config = dict(
    hidden_size=192,
    num_key_value_heads=6,
    head_dim=32,
    intermediate_size=768,
    attn_scale=0.177,
    tie_word_embeddings=True,
    parallel_block=False,
    init='uniform',
    init_std_o=0.00539,
    learning_rate=0.00742,
    lr_head=0.00801,
    schedule='wsd',
    final_lr_fraction=0.1,
    doc_mask=False,
)
MLP neurons of a small language model. Each row is named by its layer, matrix (up: input weights) and neuron, and shows model dimensions 0-191. Each number is 500 + 50 x the weight over its row's rms, rounded and kept within 0 to 999. Numbers have three digits each.
Before each neuron's rows, "fires on" lists the tokens most often at its 100 highest values on Wikipedia text that the model never trained on.

fires on: "20", "in", " t", "ever", "on", "o"
L8.up127:503432460453568531487568465543454441493452557427524495542418586524431553480487551508450503547467529474556612557487492562473541494428478494557458521447480545488554528541493436536436469529535533532542488565560520549513528558482431466565503379540507496411568487467504449491513546551507501460584521433575581477557528529424510613509388538469519423524490532537516504466429271413535451528496422472419613516495537501512491541472471528507506470507540524423487498454648533478424512526618537444548592487458489478492467479483524462540440479460522516465490483538472511460492529533437501431

fires on: " |", "a", " ", ";", "0", "2"
L5.up13:497499488503459473424573492481533470464486524502601408460511485533483524485469569494507482514520472505477473555559366548566498534475474412515432535461526466582413483425398564509499470520526508444546480466477375473539586519527391362549490476480529532432516583532503441529584484448504476432556548514563540515543482523525500572550547518517618426484392515476499488497484449448556525531449438556517517499512613511415553564559559518521531531530578447564493472463527359450445526534440423455483485477523473484541398498447536477551598581514512505483538544405488510529436562480535493590

fires on: " An", " an", "ug"
L3.up488:540510572431637519401520460544482542464515493438472569429434511494421475596557604452517469453516464556524498475415472563485488470468578502420391533466456534606522497461357553450499560457518493528495497552468507565507465578557469542545519451561533514571536564577549438471576514507456500422505592556423532538510563520564423502485464519509502428514448483450497573427550515481438479418557504388507478468548559581471443491489478510491506453500460507534523484523527567526560494566543470464506476528522507518520476437444560523563437521462565417468458562518615603466525520586461569507

fires on: ".", "ied", "ent", "'", "u"
L5.up518:555539439455456449518458405446531558461451529594547487514506507452511553468431533480439485502561540428458479522499508463469534606460609512474441450503463492583577533444468416529526517552587450466524580449534514635637469479526470416510477511499483502505463459475443504495547469421494528398530533501341482561499404536464512495513415467549627558557473464547552461483550522419414505508499479470527566479602513468516515501397549485552473576578473532472442454468503466507596547564505463497577556548494552498475462498485471586501528506487475472517489463448458513460384538476557523431

fires on: " e", "io", " al", " kn", "ant", "i"
L5.up57:475562408504427567516508495566503526482508459532542434377512507506513528518540532432503550490402496517502526360409460475442548473441505532580435566521502430492482447608497521475528480502544561466510488543491495535490522546523462469573522385458458456414535460478607423509519568524617511467570463543445442574463448569513478445429453465512521558572426521506499452526526500438422396462494481507458516500501483528494497521544481490453427484446565514541553511539594365564438451561536502484495554468532532568405529545492529490481373522516532403543484559540583498500497573399555484530

fires on: "'", "om", ".", "j", "k", "ich"
L5.up370:471466507388534565549447519561550567450533573490524573528443478523562505524448505585479450564493536448520503557501523500597497451438535485481450474549498462558531547498517528469483557437536536376486531428468541571546494461509542486577475486433521414500489524555480543511565447519480449467474579570492510614494460439562469512550457495539573547582411481575569452372490477402420498457543503492517422473567515514540483413461440425477422591489496483449446475581424485504556544529500530559518582485517502480490474564393535511476592527453544502520536505402410615450430513449489426467

fires on: "le", "ent", "ure", "id", "ens", "ide"
L6.up518:531401525522375517467488431464473412538517523501419481440450576501553450429465447596460454544531533496479533651494546413459506478453501497422411475480491519548498513445464547501445470519536451598477556509403479561562547530526566467542553535430475536430567443554404485483419514381590509542536508543566451463461409523521545512557447546454516481480409488523475417499466471508503516599466486515496556555543499475514510367530520578547419469546541537472506510446519560496518441464519474566462436546533603526500515515415450477518514489508518540508454440626517473538593507541545531515

fires on: "ra", " (", "ul", "iv", "inal", "r"
L5.up581:512566547406390490567436613495488481556453488422478447414641499418510422525576519516577446477466514560437483413468480442470483515556482487509515533504488580472452510516501546515459469491434453543570556517530472534436478540498455486493515507497492535459579569537500553602397465517483442564491550483593448556518556461472483550514580610478386593422613545487452438583400536570469460426474465544461552513558534477504590523474438444478462565427485478546490497479497516489463454463542532510522445612522469547482509532511544510510492459499462449384456501506515549490442554434453501464

fires on: " S", " C", " Sc", "c", "-"
L15.up246:516455439538524427525413486512453555513489533530569425572557461431523475491538581568609511413515500524544466530510523554466528515507608516457514444561456482579578462417425459490466527439494442484477517503507545494482540562501540505464458543518462446446418666473391519520509490453522588444461480497560487421496539669522633452548501453550545505461503497550440462574442471577524452527570467492396557518485431552586503532493455527477453434494517600485526428472399441516539473514511505563462564628471428506459484538516487522449483546478429490477539533480497503475507476444494477529

fires on: "art", "or", " Th", "ill", "A", "h"
L15.up194:482466540494454538436438461476475493486474478615401477590384506558498498498537541492576490525489488456469576405471496587446482485524515477548493540571460424433481496464461539530593616569551561548462571515553512424379504508661501507478517531545427541489475471506534549525500555511509420559506487414547479490538507575434462527502539510552556498440540560533503515448465495470486533504544471501467508552539597464512521482457516512539538466400444537422453528439494417401500571389508472491547512533438519471515488427520444520411498455429557558473583506561451561558434432460577602509

fires on: " re", "o", ")\n", " Re", "\n", " co"
L14.up688:539580602473440461545474466491493535517411521473540426523597561522429452558591607496485511438511555511478518448456451575503574536386556433462507482469660404518523452467465488439542513514486519561474539521512492426422493511515453469433531481535489492443492560547538544494518379532523538531479535463525487502494559553527495540473415463458591479512512470533559422553549519353586431484588491587523519400541486561494440519511529400520443453417527429562500517505475519557466483498432505530571442499536487425516506424539473523458486509479589497550438506584427498512493597556496503484

fires on: "ar", "g", "h", "ol", "I", " Le"
L7.up35:478507499524528493545543427513510555538521566467455489538521593576433557508627459411518500502454483458462402638454485511519541448435558514523514470490535403531577503531401488586497483452496464511519451489491487556495494502358441513513430485435509450544512518583425428498468406451483537477477509369507478441493477495461382545495514469552416448475487480563558557484579530397564533477565514403404474522470512509550467526447564521473444514532501491568504498431531573617496566532519525463582496517532493549519424549541459603518467395522529489532439470450508455463512431552447513467

fires on: " to", " W", "ed", " for"
L14.up133:489526537468464494476546461591587534476573560511456508557446431442568517528467502510432551415454504433465551471486514528539481541517498482487471462489418520455530487506488498502462533517484499496538441425558590494418451502531519492425514611414485482458499466507519458564568429393559493555374478545436501474545528505505462484450585502480621375607413515450475455587525451477469461445491397444462584496540514533446522425547625370549562433482518514456463529447515483534552445540569519572529559446505505447530481506479474521465480530503462518580529557530543530526587635491482480435

fires on: "y", "ace", "ly", "s", "on", "uch"
L8.up15:547504589441542473558464582487542519443486510499517537467486490429479524486486437467570455503555548544476485553560466541578441550509548490520504466521525462463585468512591546506579442495534488488506482449494521502477526518436551554402445507508536361524440420480508465474534431464554574492434497514475507484484551341538550475471486567553539483488440604498419575558425445529453522397555464442427467570532440504475468529502514581633518522562551532448502515434622435488523469495469454448498527547419561452413506431526488529482565404488417486436500571491453495561465459535488514370

fires on: "at", "ily", "g", "am", "en"
L14.up593:564513545449415505495545453487503477537455584535514474550480580524461498567418444470457431525481479397550519625465547548563494389463477568511439452498507501483496530487511510455491483509515475578502526511511475466466530515515498471559427563508438535428436450475621483508484559506495505497465427487585570577455480515595476482478515467495544534536537528406533572457568548524410552499487532444592459518538561513528503499423591575495454471514507577477459491512521441555504529493399548513473545502475514348545635472401509598498511372520532524469459540502461528519480463356415459560

fires on: "on", "ro", "ust", " to", "erman"
L6.up581:475558477466479426541542472453500479486533584422564578546575520487518475611468532544477529456568478474522455571532517565447442536514485492535550535520462573497455405547519510512513510493471452555512487526492477482482494501445509541516458489455535611478473453546501437521414603508434429519481457543521435499438505426436407511508486452460454432503367440515543526570499498479595447383537489474493597496498576440529456488547506441429542603463655529469452525391414447457506472495563535512508553555584512521483540521594494505633529472530424549451493607478544446525552516520521426522

fires on: "r", "ur", "am", "im", "v", "m"
L8.up693:480445582461565492545518498455491582531446561583468570505561445500506473432457487474473528510474439508460407460464439467545470546597469456425518460565502485549551432470474551447467489453474575417519543480553484433508544533482511385619563462495415482530451556506394392457505433487433471425489557462530499531512488566487511489510548529568501481436448546493431482469544543529498514452522585421503474441508539459563541492478514509492475547449555483559429552580498518442581587496558561504576502586532528653548513552476466572514486525565452523479476530363511433465520595600438499481

fires on: " E", " In", "pp", " I", " e", " in"
L5.up234:483494461465566520499531574545532575479494507421430555427556577527465512518555442512373531519501442382494521475540513516393501532574529551497590605548507475431480571474514569443526541511440509427503498483533546390389569485505514452454451419333443428498583505495515586465575504507498555471490454418495449500474498413483614425491557507470491553448467467530475474448538504518539580543500517575561440536447551484459556544500459564496465580516520503606556446492531474505483486452463585545454494469494524466483528453474472392413481484572488587508524532452533546544506436502532481525

fires on: " dis", " des", "es", " de", "s", "pp"
L4.up42:579505521398448535491618562556533587433440470474550482556445596468504485535490479476580496449544501494568552587507459467473485561545480425606433459411510466603479496448524503516482572428617532536505503546474486508446515487467551478529506434490493519456528480568496521547531553524510516492432493549511433517402508511480451466528490569489465520581450501514408455558406487473470480421498530501521548364533494404510547461458544580473555482472469483475433543430584424471438473493526406546436558423537448511442532548597429526510601538455472524508464427529537498514495571502485438628

fires on: "f", " (", "in", "en", "n", "m"
L12.up368:504470534557428468526552519472544492522405407524512589467431564477450422451426538483490540480516413493488520543527471372423619476515612509532559500471588438496617572523559530522531436536593561553509485553465469516547465451471531558546400509502460517509465462469474501480468575505500555479622541529528480544437527497462538497487552469506422451496484548477498585456552421462418610552494566424494482482436457461504552485529522469451494549506463526488468462561551487424493585500444495557469561501509421610412519477524525474502406478524465431591493610540504476535482440533413534561

fires on: "un", " an", "hen", "n", " n"
L3.up460:461521492478564466479601440512428527465428531566550547420449469415468443563502482469561539448361501575506459504554558474456473414597442403454466417486511429538483455464511561470500495423549494460513437586503483523576464545526416453618553462520509502483510435583494389549569521531536471483464470540494614478540557516571529504489422504529481461496451562508485469556508400565558422524470444349488532509536507502500441474493556548531541487477537505542536403482554461561509452540620405398509514498524504548494430540503504504569508512504488482505436554536504545484512458458536528596

fires on: "on", "ver", "ess", "ater", " im", "her"
L14.up681:494491544538568525547471465528469500390561535540429476567520534523523592485570426476478549554469447497472507507487586463402418510370520499566519544527585446542530512515447464480579473588588464518457482520612531469602523590489466506512399597492407493474467513410508628477507459575398517434468515523486521451515466522527545554635514433566465485440491499519481475423439517515493445473474533444477554401533427495542491534538511479490402488410471470462517468458560443457517452441434500595502456545479469520484479447565492492502430446583501508567500447540472506464443537431441458469

fires on: "id"
L5.up44:543587479467600531616510525492459448547495520498368500447589478478494520372443500468521462588441470503482463539473474440508474523470491455559520518480589533593535454400506480558511466391474460571557497529484548437479509568573493408519467546482510436459506498614481545458510381495605481517517490513552487562518509569555499462481581512528557521502486535462501475519510462527421483477504478561441486561512490444579534506519454531509432443349490579511525457469469574460430440487558514537442480571492564468487566604488524492579537509430397542524474560543606538518410460504485458463

fires on: " dis", "iz", "pp", " ar"
L5.up324:501607471507498491504468560603524499457478468483585518441510531519480436552567567522447489495494466520462538504479404567453523517479555518485573498462587517550451522472568517497517492521541508581459425539505529540504581576512471497511480471467504464415496530545524428479567492597465531490466618567447530496483500516460340497562474617567485570514460501500489399525448556434430492416500573549499516448625567447459471507547541466448477575383473484479473463537534457452327450552527500505492554537470453486529458516516459510538362458456458411438484465441554508538505575525510568503

fires on: " (", " ", " |", ",", " and"
L5.up277:564481504462524497553476604493549538523524587468574484431472397482433469533494531532587528569376505518484465537482479554592548522557557535505448522498423481538478469479452565562435483477458554445499481488591469404463475497549565492503476456581544498469597501580424434445577453462477475574587534446414552523511455462493521571572512405484507554460452506527457449467430450507560466517484519534433434516506546516489511513540538493533554440541484439494505474463427420479399510536543491566484506465494524557480666473478521505525583489523531655617553503396479559538507458503513472545

fires on: "n", "qu", "enc", "tern", "7", "22"
L12.up348:442488342541584552509445523518493545501440449538442518489533618438446482414610504572463491517515469453473530511501458472605507452462519455488552386475500466543584497483409445454462442471551508539509549533445544454493455464459432521506541472565499527502433512490467441435535503421470445549465470535522568602565560514563456553468524584508494507606428489461537436459559432457438540539547521503573476474523493537436537570491481485549511564470550515545436456551482395517530529460590532487484483559479437511455577563513414527550378500532482491473496515534506491454510464502574669545

fires on: "iz", "is", " dis"
L7.up10:518545478508494494496487480560572486472480517477463483429503647487498474548490568565501491510535501392508474524520456580432527585602490552492538555510548487589421486425563471464561510599451447608493502444403516506448469500574549489455490553405493578461484533585503486495546519485507488509452537592465493493478415447449401423584516587456474536543429486569518360411453502575553445613516562468473461465523454530503473497468527577452522496520493539454473484453539562532454466517508529599549441525529440529465491587522527387460526505424524482476418505440492419516499526442510399526

fires on: "t", "or", "p", "ent", "ular", "he"
L12.up73:537514489480529495464516454592499467552453547557503517500486557554539505456488476523487580481597496517532475448472506483457491511437457423579455414509576496523452483536501518408538522484512533561372512627524550540490455466499455433381411521532485431483541513566463535511610464485481530466543491485585647424491434464508552565485445463408566569437514554528443558453491514569472441502442489499385542488518417466448549531399516508546488486538490532493524500468543483516687440580593510516460540529469534547526540492464505388548496513498477500531490472528595430601475507498472458458

fires on: "ing", "ly", "es", "ed", "s"
L7.up237:392447499483530472575438453533544550493497496487592420528501543459469351467573552521544445590497485446470465509631494578479461564462496530475362476420599445524524498483507459556620459435545521562493499536519535501494441469442550524484522586450480482532531467496494440569517530436530497492436588561435525460520545533589470513474537579463459417454461526474505504516421445452400554412531510502461516437584571481505542451493502479579523514520535566443496477425497500459512502509578492380539514600402473514528543456510477529540509531560376482586482484510555530423514509495531468507

fires on: " ", " |", " de", "el", " ("
L5.up379:569488474505485452497435541595602487492528521461531538457534412575458476480463546556466466484551492483451542568489423577540505517487495516479406526503487398535477457456399562459489436440484610471544568534505439370476509399486446506598538478494518567469483531564466463484576485508592555599532549477467442469491467417536562522573485498436529547368505515559474456428376468486469513525422552554465497485457506597461528489529469499450491509575569429579441472539467460358393485536544454452491535472521544554447501470542509510513601475564493551522497496437462565525478518519533519530

fires on: "oot", "e", "ond", "outh"
L12.up690:508499457497513446510463541605477506504534586450522485520572489518481536489425528524517463528494440521520513582423516528491575431479455524506483525554606510451539470507511518406452421454467422484459492487495447507485439491486488507429481556465496512567486547518570546493531477590438470564451576530569452507469490532451474585496532456538481345431562448418474500432489525373391454482466470562536480631560640506533561595484457510457374485465475500521472517523560487472440457529517489449550469454520516544560506475606440634503550498538380558455528561570497438503504530501477479433

fires on: "iv", "ic", " Sc", "c", "as", "ric"
L15.up766:473481461484482489551529393477452484480494552538548517585461518489600492451518548611461554545466474485466482437475541532490518478477555610505566503496490456617563499462388428544499485467509520460436450565387512545566398466420557484445486484498470476384497550618467528493436434565533478501545472479524440511548450544485503521498522489557494481597507510491418488504543425526523538500515439541380541463514458533601521531502515511511480545464595508569498495519436586566538447462471572532465496539448469560412402534553554571516555413501535552455449512466461420485435434371493533562

fires on: "ampions", "20", "qu", "ens", "0", "amp"
L12.up611:461527413525475534481524503584551434510562530470510452577499510397522556503525521454595453577469527445492538558469519477494467456431488510443556499512491477467510403511470432502520413586531441498440401414501540537514607605557598436508505578458546487566610504420465461486434445482550477499582476465470506443634504508454445514469466568474569510555552527479474520543522494420557502444431508573498538489477411496486468437546538432538515587440415437511461528506430438590553527477467448524562526554590456471525435541473519433531487517563459507548456424555419471568426491542539513553

fires on: "or", "an", " de", "us", "on", "le"
L12.up674:446543541436477540377502554490496603515531572598587436489489485521504529465611488531504552460514532442501549443469473497443527488541439523399480534522562338486515495490463622500577458552495443439542525530486487460497462482495511383444439536484521422547489545528477552483475466407505530499426493523471519542501549460473586459547402557425456523505471555472488442566479547533517460513594508469567498466456517546547511507437491555516516575414605424498454389512465580572558421455541489516540509491473533474447528500571433379568488508605526591555527465458484546486518547505465510525

fires on: "ampions", " cl", "er", "amp", "ort", "ace"
L3.up668:493596513449493590600506520495539501500510500455427460534493617433499574533549408432457534454552506392531447549537499478513405411504560557474492468429520473429477461541460539564465484564489566567536468517433489478532596449520539502485601546502544509582557533500537456528441540472437508421556540473464431424466543511439594566529465519552465428446436490486438477640519534426503433383522566540509587498533411493569413517420575453525571517425502483499493484456474430520477562483489434574527553524475524573524472546479508485561510500434514522484438565563436486572513505547509519473

fires on: "id", "ain", "ard", "ens", "ach"
L6.up241:436439450582538474581437487516521497413450523487426507497527524565583453539465533469475455535484520508456560532405544412474520477485508499458535448414580537563496540538575501455535555477481409555497501485466543496566484572518505552523490519506500468490459460545470481466442529468374620509532447530554529564492532518587548454575507485431554463505520471532440467462323500483487535446475539499518501582478472566529478430590441576440427574466504414513502482593447541454479473524517458558365403501518497627517460498533453460575504579502540515470442413607469527493467499541502507581

fires on: "ach", " An", " an", "it", "orth", "ition"
L4.up606:481491547410565489484446474535559488455435504519481508495496458480455487521497569421490476567419617510472442525566399494528396500543565491481515567502521516521444527449504549438404484474408577509488525576532408545520475533562554524440422454432381483442520457563621450485434462506410509579433506469466549484496494521564503621504532465491583459455503487453546598511530449534531448481503486439535549426556505410530439587498529423470522476528465477629596476557529537480499468541633516471469482529474495490467501487422518488594539484580593544440465552450518548484522532515468540487

fires on: " S", " de", "te", ".", "on"
L14.up591:507484575436434495552495465608437459479433603564513510466523484445571525523536523558504458480466573422470406484532549447519549492524471584494389459490404430489458502514471551568505527540464456481477647491517411437474504568497458501499504528517386432549518518513448551504496412487488584522500526475441601537551498481488522478578438445455531515562501449498565538436492472516494453459438524448510513514633553440557548482503514569449458528479568532572391421541489454433507445482490452500437523509532507476438477427626525390507438513459506522558515600524576515488517604508453465541

fires on: " to", " sc", "iv", "ary", "ile", "on"
L5.up31:468508527429506498519581491501413484495496521473506622612531475571505584523567531533551504416439488529567420468517521608538444568556456535567447495497460453574480451493453511539457483471541375524566574504509475469532489449412528520566394542468466485571566571598582539504512598573560517467479550456492461562478519459497439470531468448491486511511442491489463388438515490511466562540451542555588434427495562392535532529485520413508501530491521542461418531454451471491583485513558504516557575591499481478457467505507404463520518388443541581473498493448534450506479465417418516566

fires on: "ed", " to", "os", "o", "et", " w"
L12.up307:529464436571442423454520483481512556502549509523416491499477525521511524449462467486532437538485516497577551449503556573443452596476507511447584454480423595536520475536470503471427440492447545488416457481595525478440540495556578483499542542377465534413455421561506502537613521551479547411470473522529463444490554521384478489453508435433520555552394521553597503562528540523485421437543397534449515460579441517538576495586512503455574534481573466418489441549440530433524481555508497452511392456488554509452507494424484493503514506469463439550633544538540504507565435547458476568

fires on: "ar", " Ar", "h", "s"
L12.up607:464592681472522399455481457490418559514511544370496458512537567482435490499570484422435484537518384471386538520571484496489516507513434547431420418514529547483519442495488528527488524420471453585464508422552472454461490515480543464456561510531536518447459572540450446528426464448561497455410473516466452437497443547447416527552528510475569434537609512512404531536510557513518459493536474500520477496470411566654537495472534580533510510468556463559472519471535512554443513570522595523576493566514550540503529451500437600521531550517513486431461503461537412506464513514484487478

fires on: " kn", " ac", " al", " ab", " comp"
L4.up308:484524446575486538583446467583519474612566500508482501433449473446534515503538511569518487510422488445496477456543512479492598478511487523541541481527498559453514483549524440539493482437569518485531605498531556519408465493540507538477543520393436434547568445467545404523493397529544574522538450475508493442505448487403460559533409410508508443483542500480543503517563494423486582477528421446476464470426428516446513538488500573482473534500485590658573560506551476527402497514477553505555443511576515587492466451531639542409422513490553573548493564526499479599412551486520443553

fires on: "id", "av"
L3.up177:523500531443486562572486550444468521503570423536427456455588600473535461473432513395521511675501477424465464526549508448495459454563501407501555519454476494577434506490499543517496557448472596518536552540564529476556478541567454469472436556530389540530480488535405525562485502527489549514478518517527475452602418560452551458504569515491621543518396446507437523509474429515438471525568520475434487480459539518517457500488498450469458467523465561548477441547433554590465468597499560490543551511541524517414442532501522467505560439456495518493435470578662454548470426543493432508

fires on: ".", "é", "'", "'s"
L5.up24:478491512484414478496499498406543564544528544493501524556425567502509603533427531504492478587484435423436441563550540518553473441548492468529478443499466469574595591543532498501558523492521454511521556509555534543504500478486416523593476554539410533490546343494498539625545529542515472485544541503522591544452430437484428477534532486477530517545463461552570508513611519404468575481542545462428525510561514487554563482521555402420514529454608422411518525473515543513446574479553478465394557543480472459388501533530463516474541601467468537497483421444490496390501469495439464506

fires on: " re", " res", "re", "so", "o", "ri"
L13.up490:544551548492465540513548497540504607559365594501529504501604585492406490533611483521472477490503506562451509493494459493518473547523488521520486515431487399500609532550432488482591587437467512506469506468558498529408489490452439576526445574531472491507434489404485455528416425519575461558497554613514517601570590557595490474496466488512510519457400441546490519496461478461483517546522529539502463460471483487437492468550468490515526443472437381504574612474508509546409506449512433424464422498437534554502470430634441479471474532540513407439492492481486556549494551523453507458

fires on: " P", "ich", " D", " I", " G"
L15.up740:437456513421468503438483446558560510436499551524391451552539506425500643547473489481507465489466562439552596506458478494523537437465486464460523567496558491482522444544555504539532467488501532606537461556520503474527507445583568406435439522469545525562519621543456453542499483451423510468375536422487436465480500453526551508532469560588536527442480463572395442538522474427494474563507485499481526534460545473483565619520521555495468521528446521494455429472463444440557541533581513570545568482444534570568506497600418544492512357480493475504533608491396467488477478470505489577

fires on: "a", "ra", "m", "an", "ur", "ne"
L7.up727:440499582497443513415440469501416446508512533484499450514549481631472538564501579513464548518480464452478421457573438512472407521553451524428556461497539528499555499509563504540462389615502572455503470456532444526532537372519485334549428492518493520581462509515437566516503574445465491495475579558539540527486521482443464544547475528481472472551429468542421543546570478544459518444474539449455496528497492443439538456474543443455495509440502514542522561507517497570507476487554463368545482518572573653539460422558531483490528585540502499468438508399534558450469542563517535583

fires on: "b", "id", " b", "B", " B", "k"
L6.up352:513507551435475551544480476516530506522444525521396451472462445497559440500474461467533532594519474483467473550561464485498465596546573428555522455500476400547611477384475528528409465404482556542549515515496609420538535451537431469454495509485553498534582448592431550552526382505539533457471533493573450554478476400458533452626491496547504600466406508491514398558527464482417441522509453494455511512412521380564554518524471500528534493509527527492505474475518539546504451535504543376504549552475456488504532490584551437537590469445527467571474472513505460541499406493521528609

fires on: "on", "en", "w", "in", "r", "le"
L10.up47:460457500514546394552365543437497514563420463461538544486530405502559478478505510430480592551594534563416536480468440483462546578476474587460501546548578496563558429595525477528516463454486448486470520488619483557531554480376486542467578489469481503445472504486546541448521593495536471500452466434537495578533495470548493544455519561470474523488621628482520521533515556496509416401473514468507658446522582507520525463439491519516502420461551516530439442498505489517558423470524449539480535496510454543488543484496459525474514478467543438435495520426435501482359532559490598488

fires on: "p", "-", "ph", "en", "ep", "wn"
L8.up117:541479493477492504500436478532509510503530414465494524486490478537487627509440576526506588474418547539459520523443554518439506532514493433501532476586432506567362524370516509488513457473555597497524505437576517562507479572426487449449456428466501532509552408461492509407582492440444511525548500490474583584472538429523449509444473371460495575489525579504501462473569547475442472492468618531509560497497585526378477501527481492455528520470573601490509480594483534550478590501438543436546539546504496416529449503488541506404466622423430529442539508476484508514531466441500511600

fires on: "en", "m", "il", "erman", "g", "iet"
L10.up222:540437583491537531435480431602568554524502454573474449531465619502502477458456452499430506508466458363500453565518514493469521453571566461516527498489495416516535483558444545481496495548529580508486442490513492523458563585529576494443479529451496522446426450503538535463489574483464566426570541443496457511468540458602492504493470570520475613494523445413469595496448487521430503446557482543498522409521482520490678555425463523480398523489491509509523372474531437465495560409514520410493605453525533548528611537502487532441497498487451527504440494570580471510496428419468484546

fires on: "s", "y", "art", "h", "\"", "'"
L6.up160:549503512536442464479493494551503509466545504526528546532509438379481399535446466486579434553587426428405460626538476571445527429524491492513606490440538459441482455538463485411541551653459493523474518490545536606683543512478498552481461505486540536476566489477439562479512589427510582501487475478476508504552529418491486454519511453538535433605461532392498459502460493520541467527564443471485517473408472480490508517527498491415493509592481487602530592485463474536483451505466533576467474480457458488555531476456473483444518445421473504458566559488544572539389580474494522502

fires on: "oot", "ach", "at", "ond", "inn"
L4.up593:499463482467481501528496481598562509415514556480481453558538447481466460429566500449532466462544514584527532519508535571496515446507396482447429520527531508510478381424467526405507604472504483610449443469543623481551529560456526579435488466527425514512462553611546547448529415467424536463439543522484519503467460458511498602473528497569559447423513389521516526358556483542477524491466601505504561542469542534431522481477406512468392471482541458502593474497539483563444525593517453490495424597453498548451576439413456471530493541584516494486503522497487469521544547454517580492

fires on: "on", "im", "wn", "per", "en", "ess"
L6.up407:543491527494483481555431508550476515482544448394465510490542538514547614394561560484491521538476418500431483462420520485432497516528488591496570536527552470520490483470554447492519509428575611498492524476646526509525512501465475521485492588466465459523402518431574491415617506462475490570534450484519540528476540540558508537505514463528447477575523457448502468558633532456465496499434552495462646438586468484454504525430427535498488523527479518470451456526469455544390526655421442442470409423517498551510460532586445482456438533520563443538548482498496545477439574500449486551

fires on: "n", "pen", "ail", "ra", "ce", "inal"
L8.up753:523561528469521502528522508535434508548434471518576478541532444468567382473599466508581485485441539510443527464513483548545426532507437509515489512432435510453475561554516550480448449411475586536495411416522497488494502523476413512492607554468461524455465458592506439485542499484507418548499468443595507581445482544540522458428586597500469652554524454545483535549391516481485422411424515512439471520417543496484542482499480557638535486370542605578551508523563498494498545429517454556492442557494516416467466489502494477433537541526501498540538377488528529460510507484541546536

fires on: "ug", "res", " it", " It"
L3.up170:488498519477526568413557528591457566513484547424409498494528494413523497537552561523547566477523452541454565531503481587482528451451490423455477538434510461520570601511416616454392453524523582494625489506489518563556518521538525579508409523452495517401533613516482449549496564448469520595449653504471568547545538476474498502480522462410490467559463441453497553430534537544476520481375484503484480464510472494506518508409476485505469476550427595423469475544531449490563552537561417520539474507474532467480470506477432403477505544582502503492429459497530533493565483375515531477

fires on: "ou", "io", "igh", " al", "is", "ional"
L4.up89:479540428542513510498459545554427534536475514537550510568448614530526465524503500436378497533439468492461513538394490392521599550537478468487486494427452539500567508528605482541452440490514503557590499481498590552492529534538472439508560512475519465456454600492470495369418539532495583509450454534542529516412407541546420452541457547449540570558495440477497556462518438450445438483498480475538618476572461588474499534461552500453506516451453595458487497568495350477484541579589524470476506484489451511474448569448495518554458447569474412507400457551520507459500534457576547493

fires on: " of", "-", "h", "ist", "ar"
L10.up119:521534407527487517515438564414473445512492486616471507463538514525521451563514571495505464542510592482618443518491511501490470523532619535517517502538476514448517534524347468553415488509481511481504502455559484520494489558457483587492502502523489457512597503545541470480508464476466511447504421501433465616372510480531478555550538466431511482566429524483521521434552485510495425525558568368501628441500486460543443503578523398477517474460492437521454552633452518400383545442553510532519555433559591535578506446465486507450497561393499427456528554504452507500527536453541515481

fires on: "re", "it", "ill", "or", "ate"
L10.up435:508523477425583507569493544550471414515482571565427434510419525583510578461504530498541531476499428500575575540542458558489452549541479472508504446490485451486548524489414610470484549394494457611489470526598488545477529452526452469561399441483421528534559538568381622594442533478557486477604564417502504473500463468474527483464564517497459509548507527496579477438467529485449517485544527452416450450566494464507482576471460510566469483492353472524568480552527546492536449472449465553578549444414419455519504423456486510393524547457546554517540509546541532492465451486488543428